MLP neurons of a small language model. Each row is named by its layer, matrix (gate and up: input weights; down: output weights) and neuron, and shows model dimensions 128-223. Each number is 128 + 32 x the weight over its row's rms, rounded and kept within 0 to 255. A neuron's up and down rows have the sign that makes its largest values positive.
After each neuron's rows, "fires in" lists the words (lower case) most often at its 100 highest values on Wikipedia text that the model never trained on.

L2.gate242 [ 78 152 100  77 150 142 140 170 159  88 128 145 141  85 138 161  47  92 140 191 183 150 105 135 101 193 138 122 104  83 143 123  63  75 120 155 139 123  85 139 137 102 146 122 170  88 120 105 130 120 148 151 164 177 148  95  68 117 137 133 126 128 139 174 189 136 175 116 177 119 129 100 156 148 137 132  74 142 109 109 110 114  94 101 151 211 149 111 102  95  90 149 172 126 139  98]
L2.up242 [130 171 105 197  94 146 118 189 141  92 157 114  98 135 161 163  99 157 154  77 137 150  46 146 104 175 127 135  99  93 137 100  84  79 129 147  50 137 177 120 137  96 135 130 136 152 105  86 116 111 118 131 140 129  97 152  70 102 140 140 146 122  85  82  93 158 106 195 173 145 105 125  89 175 177 131  94 132 129 147 129 103 112  35 136 128 124 130 109 155 105 171 157 130  94 103]
L2.down242 [122 145 178 143 115 122 119 163 139  94 109 104  97 162 113 142 194 128 169 144  98  99 125 197 163 182 164 131 143  30 126 138 128 101 157 112 124 144 174 156 120 114 131 105 168 116 136 132 135 109 146 142 136 150  94 158 129 215 153 120  98 145 174 167 122  90 154 122 146 153 132 124 146 108 112  92 183 101 152 130 146  72 117 126 136 172 176 144  96 112  83 148  99 116 127 130]
fires in: "an", "a", "two"

L6.gate60 [126  99 152 144  80  99 148 109 120 156 100 182  98 149 102 150  81 166 161 164 170 125  92 135 133 160  80 177 144 118 170 127  73  88 132 130 141 169 129 158 170 156 141 137 112 112 128 131 160 112 100 154 181 132 171  71 148 172 117 170 128  85 122 103 120 102 152 186 147 176  97 155 128 152 133 118 161 152  58 133  98 101 138 120 139 209 151  95  94 119 128 137 124 110 118 105]
L6.up60 [151 155 123 211  70  98 115 163  63 180 152 137 106 143 139  99  59 115 115 110 123 123 192 156 147 137 141 193  88 160  84 132  96 105 141 143  68 145  95 144 145 115 164  92 116  96 130 181 146 129 128  99 108 183 165 117 193  83 200 132 117  95 118 124 158 155 138 153 190 104 103 147 137 151 126  86 139  82 106 122 159 136 169 166 112 105 166 171 121 158 118 183 173 182 150 138]
L6.down60 [140 151 111 189 141  81 131 133 114 146 113 106  91 172 105 183  95 182 135 167  62 153 137 160 130 141  99  96 135 143 114 128  87  45 143 152  51 114 131  67 111 147  89 124 129  99 147 124 136  70  78  86 114 104 119 132 153 146 162 121 111 102 131 134 190 172 169 123 150 147 194 185 152 183  81 144 149 151 168 141 104 133 158 119 127 105 145 106 149  80 166 166 156 156 141 147]
fires in: "it", "there"

L6.gate523 [159 112 166 137  85 149 102 150 102 129  94 204 120 125 137 182 123 141 135 138 116 147 110 154 150 123 152 121  81 119  50 153 124 136  94 112 145 159 160 187  81 165 106 151 132  73  58 169 167 162  94 141 199 140 126 102 113 109 141 167  81 132 142 106 132 205 128 171 155 158 108 155 147 131  93 103 126 111 110 110 190 106 120  94 138 159  67 134 138 137  91 176 102  94  92 105]
L6.up523 [ 95 143 102 225 121 100  84 111 123  87 224 134 128 128  90 143 145 155 127 119 137 120 103 115 190 126 166 131 118  86 117 145  94 163  80 181 120 144 183 139 160 200 186  93 128 112 155 164 144 118  72 159  75 160 103 157 180 177 107 117 141  98  71 123 173  97 107 152 148  56 145 102 134 119 144 100 106  99 127 174 119 150 123 141 139  73  44 120 127 103  76 155 126 126  97 128]
L6.down523 [115 148 157 137 153 158 123 109 158  87  93  17 147 167  52 109  89 130  88 105 107 126 113 136 166 130 137  99 152 126  95 126 150 158 185 175  98 117 165 145 107 182 126 145 112 148 138 203 167 153  83  91  93 113 120 129 148 187 152 113 133 139 164  82  86 108 115 140 125 162 109 178 108  66 177 100 120 155  86 122  60 114 107 152 147 128 102 130  91 134 118 110 136 114 146  98]
fires in: "not", "team", "party", "in", "it", "until"

L8.gate116 [130 100 156 144 181  82 145 106 163 127 118 163 199 123 106 153  97 100 120  54 136 130  77 140 151 144 116 189 110 128 123 190 128 125 223  93 112 125 148  67 132 121 134 142 107 113 119 178  87 138 112 123 147 155 129 106 179  84 133 125 151  79 137 178 105 122 116 133 147 149 103 152 120  82 143 161 105  70  88 144 164 133 122 136 133 182 149 180 144  82 113 153  88 170 170  98]
L8.up116 [138 110  97  75  75 101 109 152  92 121 126  98  95  89 146 151 134 151 200 183 153 167 173 152  74 111 179 117 194 122 118  82 110 123 182 187 170 116 187 183  96 114 151 112 104  96 174 129 151  92 122 111  94  77 136 107 154  73 172  91 107 138 187 151 118 125 101 116 153 205 149 152 193 102  97 117 136 172 147 135 122 106 104 187 165 173 152 118  93 128 122 122 122 107  76 173]
L8.down116 [136 178 128  97 134 157 135  82 156  94 100 101 119  91 144 123 106 122 159 135 103 165 170 117 156 148 173 103 101 151 169  98  95 115  80 131 105 155 115  96 139 200 133 105  74 191 113 186 111 134 131 122 102  99 177  98 154 127 194  87 167 130  96 130 104 188  76 159 123 111 216 131  96 161  77 170 127 100 156 168 132 174 142 147 153 104 141  92 102 114 112 185 143 175  96 163]
fires in: "and", "there", "it", "addition", "then", "this"

L6.gate359 [ 84 146 133 138 117 101 155 115 115 124 155 119 205 140 127 182 141 114 139 169 194 185 205 145 141 106 182 134 122 112  98 121 109 149 180 134 152  87  82 101 123 112 156 157 108 118 117 162 169  91 136 128 150 123 141 192 153  83 113 132 137  94 117 150 150 107 104 109 158 112 109  26  67 202 194  96 108 176 147 149 100 117 138 104 137  83 118 146 140 108 119  98 141 106 141 121]
L6.up359 [108 132 125 141 156  94 142 105  90 108 159  76 149 172 125 122 211 195 142 192 137 133 130 205 100 104  81 100  98 127 109 152 166  97 144 109 131 193 114 121 126 148 160 156 146 102 116 152 116  85 150  73 128  71  88 130 191 170 175 122 137 134 120 127 150 130 170  80  92 107  95  70  85 170 110 136 175 152 154  94 204 109  78 117 121 131 148 132 116 122  84 114 115 124 105  90]
L6.down359 [142 147 136 151 100  80 152 118 157  69  68 211 160  42 133  86 145 135 133  72 126 112 133 135 105 152 110 140  97 144  76 101 118 108  56 138 184 145  64 146 119 156 153 114 178 126 150 118  90 146 166 142 112 113 165 172 134 113  84 132 128 151 167  86 167 120 122 154 154  92 166 115 113  79 142  92  97  93 151 139 140 123 133 132 149 159 130 111 131 136 137 133 132 121 152 179]
fires in: "not", "with", "notes", "win", "for"

L12.gate650 [ 95 106 158 187 136  89 110 158 122 112  97 155 120 117  70 181 169 141 113  82 113  79  81  89  78 131 138 107 127 100 137 122 128  89 186  97 133 152 155 108 174 127 164 167 157 152 175 120 130  96  87 115 134 111  60 185 114 122 130 119 137 169 115 137 166 112 165 148 142 116 115  79 135  94 104 101  60 114 147  75 128 103 151  83 147 132 155 109  98 161  73 135 153 135 110 140]
L12.up650 [126 127 176 146 135 163 112 131 144 176  63 123 133 148 112 126 138  97 156 150 122  67 119 172 210 153  84 118  85 102  71 116 120 132 150  94 111  86  94 149 157 164 176 172 207 130 103 126 151 197  78 203 163 124  96 176  86 109 177 145 157 110 141 163  93 148 128 116 107 145 163  95 135 109 123 121 104  59 144 107 122  58  76  82 137  91 185 142 122  95 146 140  65 145 116 127]
L12.down650 [158 131 130 126 134  66 155 163  93 124 172  97 204 169 149 130  73 129 141  88 142 137  74 138 100 138 143 123 133 105 155  79 129 122  89 108  76 109 161 107 134 168 106 115 110 151 169 158 162 111 107 125 171 169  25 188 176 105 224  76 108  75 181 121 122 125 169 124  99 183 152 199 135 130 163 134 180 128 120 160  46  66 155 144 148 195 129 148  85 135 182 139  80 125 112 151]
fires in: "a"

L2.gate134 [178 159 147 171  85 149 154  76 167 156 131  93 109 140 127 168 195  79 172 148 159 113 122 159 104 136 148 140 145  94 137 122 147 165 143 129 103 107 183 109 115 215 178 131 108 101 122 124 159 173 120  96  98 130  86 125 146 176 113 114  78 179 117 105 135  71  81  74 181 156 149 129 172 137 192 158  73  86 143 192 140 142 151 116 205 118 136 148 165 160  99 151 131 129 119 127]
L2.up134 [109 128  83 103 154 135 133 189 180 135 155  75 119 142 132 134 159  84 166 122 141  96  87 121  87 156 162 109 139  93  99  71  69 118  85 110 110 151 113 106 188 110  98 105 205 140  87 105 197 143 132 119 104 120 167 147 127 178 102 120 165  82 149 138 154 130 172  98 149 150 129 107 156 108 183 155 119 100  91 180 128  90 170 170 161 124 111 164 115  83 111 163 119 162 151 150]
L2.down134 [109 114 173 199 154 100 135 120 135 137 165 122 122  79 162 164  84 156 150 192 130 132 133 113 113 119 100 143 141 156  51 151 106 132 127 112 170 119 121  87 166 103 144 119 117 117 140  67 187 152 153 109 142 124 113 118  94 146 152 117 136 119 153 174  92  96 147  72 156 105 126 119 129 237 126 130 151 198 129 194 132 133 136 163 127 162 215 116 132 139  90 111 163 110  74 142]
fires in: "an", "a", "the"

L8.gate586 [133 170 142 170  79 196 120 185 139  99 125 120 125 134 119 104 121 147 115 125 139 110 105 166 133 100 114 107 177  53 171 205 171 119 126 112 176 124 149  85 173 145  67 154  87 109 131 135 150 124 121 129 141 122  78 148 156  94 150 149  51 126 106 122 181 140  91 118 164 106 128 152 186 138 138 129  93 109 151  60  87 114 137 199 128 128 207 142  76  85 167 142  98  75 150 121]
L8.up586 [153 168 177  81 123 129  94 163 127 131 136  59 160 123 165 120 134 164 120 171 149 171 127  67 100  54 150 177 111 107 164 107  54 127 142 148 122 139 139 161 208 115 160 122 149 149 163 122 139 124  91 153  91 101 100 123 138 144 119 101 150  91 151 180 130 188 151  85  87 193 109 106 185 108 117 120  91 147 114 170 136 166 152 151 102 119 189 115 145 108  95 176 170 134 148 101]
L8.down586 [143 132 124 146 161 174 104  72 156 192 176 191 118 145 174  83 134 155 129 114 105 135 131  70 177 187 115 125 171 158 120 156 157  89 144 136 174 138 132 117  87 137 111 128  93  60 167  73 101 157 187 115 127  82 148 138  81 120 108  87  35 165 123 105 116  83 111 137 146 144  80 142  89 122 132 144 156 137 127 128  97 174 136  66 127 162  67 158  81 127 129 115 168 155 117 161]
fires in: "this", "the", "make"

L6.gate48 [ 87  77 111 122 139 119 156 124 142  94 144 131 166 112 189  97  89 121 173 118  84  95 124 149 164 122  66 183  90  93 156  69 135 157 104 150 168 149 112 159 168 113 167  95 113  73 125 128 126 174 114 142 130  99 123 132 135  95 141 162 131 120 149 164 138 101 125  87 149 157 109  75 113 151  89  95  61 137  78 166  93  74 157 163 164  92 134 179 122 198  75 153 111  99 136 118]
L6.up48 [128  76 176 135  94 106  79 132  90 111 121 108 157 126 111 107  54 143 187 175  89  86  62 123 168 173  76 136 148  64 117 144 111 140 123 114 126 110  72 163 167  98 178 124 148 127 105 140 111 115  98 122 130 103 151  85 139 143  89 186 172 138 154 122 107 129 143 125  72 103 104 127 146 174 119 145 153 129  95 171 169 144  60 140 102  89 121 166 154 145  85 133 121 156 108 136]
L6.down48 [ 55  58 177 170 130 140 143 154 154  64 114 100 125 189 135 149 132 108 147  94 132 111 132 175  76 132 145 131 164 105  73 103 124 138 139 133 109 116 140 205  92 175 118  54 121 154 146 127 103 105 154 136 180 100 138 159 115 118 189 145 139 131 114 133 205  93 139 118 169 191 138 124 136 128  85 163 176 140 158 125 106 120 158 111 135 143 113 124 120 142 151  77 104  77 200 143]
fires in: "on", "under", "by", "in", "two", "of"

L7.gate447 [140 127 101 147 135  95 143  33 164 104 122 107 135 131 171 158 139 159 142 100 173  97 135 151 110 150  72 104 107 108 187 121 134 186 126  59 140 145 103  80 127  92 115 154  68  71 109  80  81 166  47  79  89 137  61 140 182 153 163 145 129 123 156 198 157 146 152 136 139 142 109 113 128 124 166 118 103 125 131 149 125 113 130 107 140 124 122 132 131 139  59 114 120 109 164  52]
L7.up447 [138 146 150 197  93 125 103 170 190 104  64 138  83 120  79  97 162 160 116 136 168 156 122 193  92  73 124 129 148 139 123 106 134 115 112 141 125  97 150 165  89 156 120 159  69 143  90 139 135  93 116 199 122 131  48 152 129 117 115 150 181 127 129 134 108 147 130  69 122 150  55 128 140  70 144 106  86 132 160 154 145 151  84 184 139  94 184 131 106  64 194 151  91 132 183 127]
L7.down447 [118 118 132 179 122 147  78 109 112 130 146 127 120 131 137 125 103 153 182 137 126 102 121 152 111 163 143 144 177  91  87 128 129  63 133 103 141 142 132 131 160 148  96 132 158 108 134  91 149 199 181 144 123  63 125 184 108 107 138  71 140 111 135 117 109 117  61  79 133 155 127 124 129  72 132 122 120 139 120 143 147  95 174 119 130 154 107 114 147 104 132  98 127 115 137  99]
fires in: "it", "with", "making", "makes", "its", "make"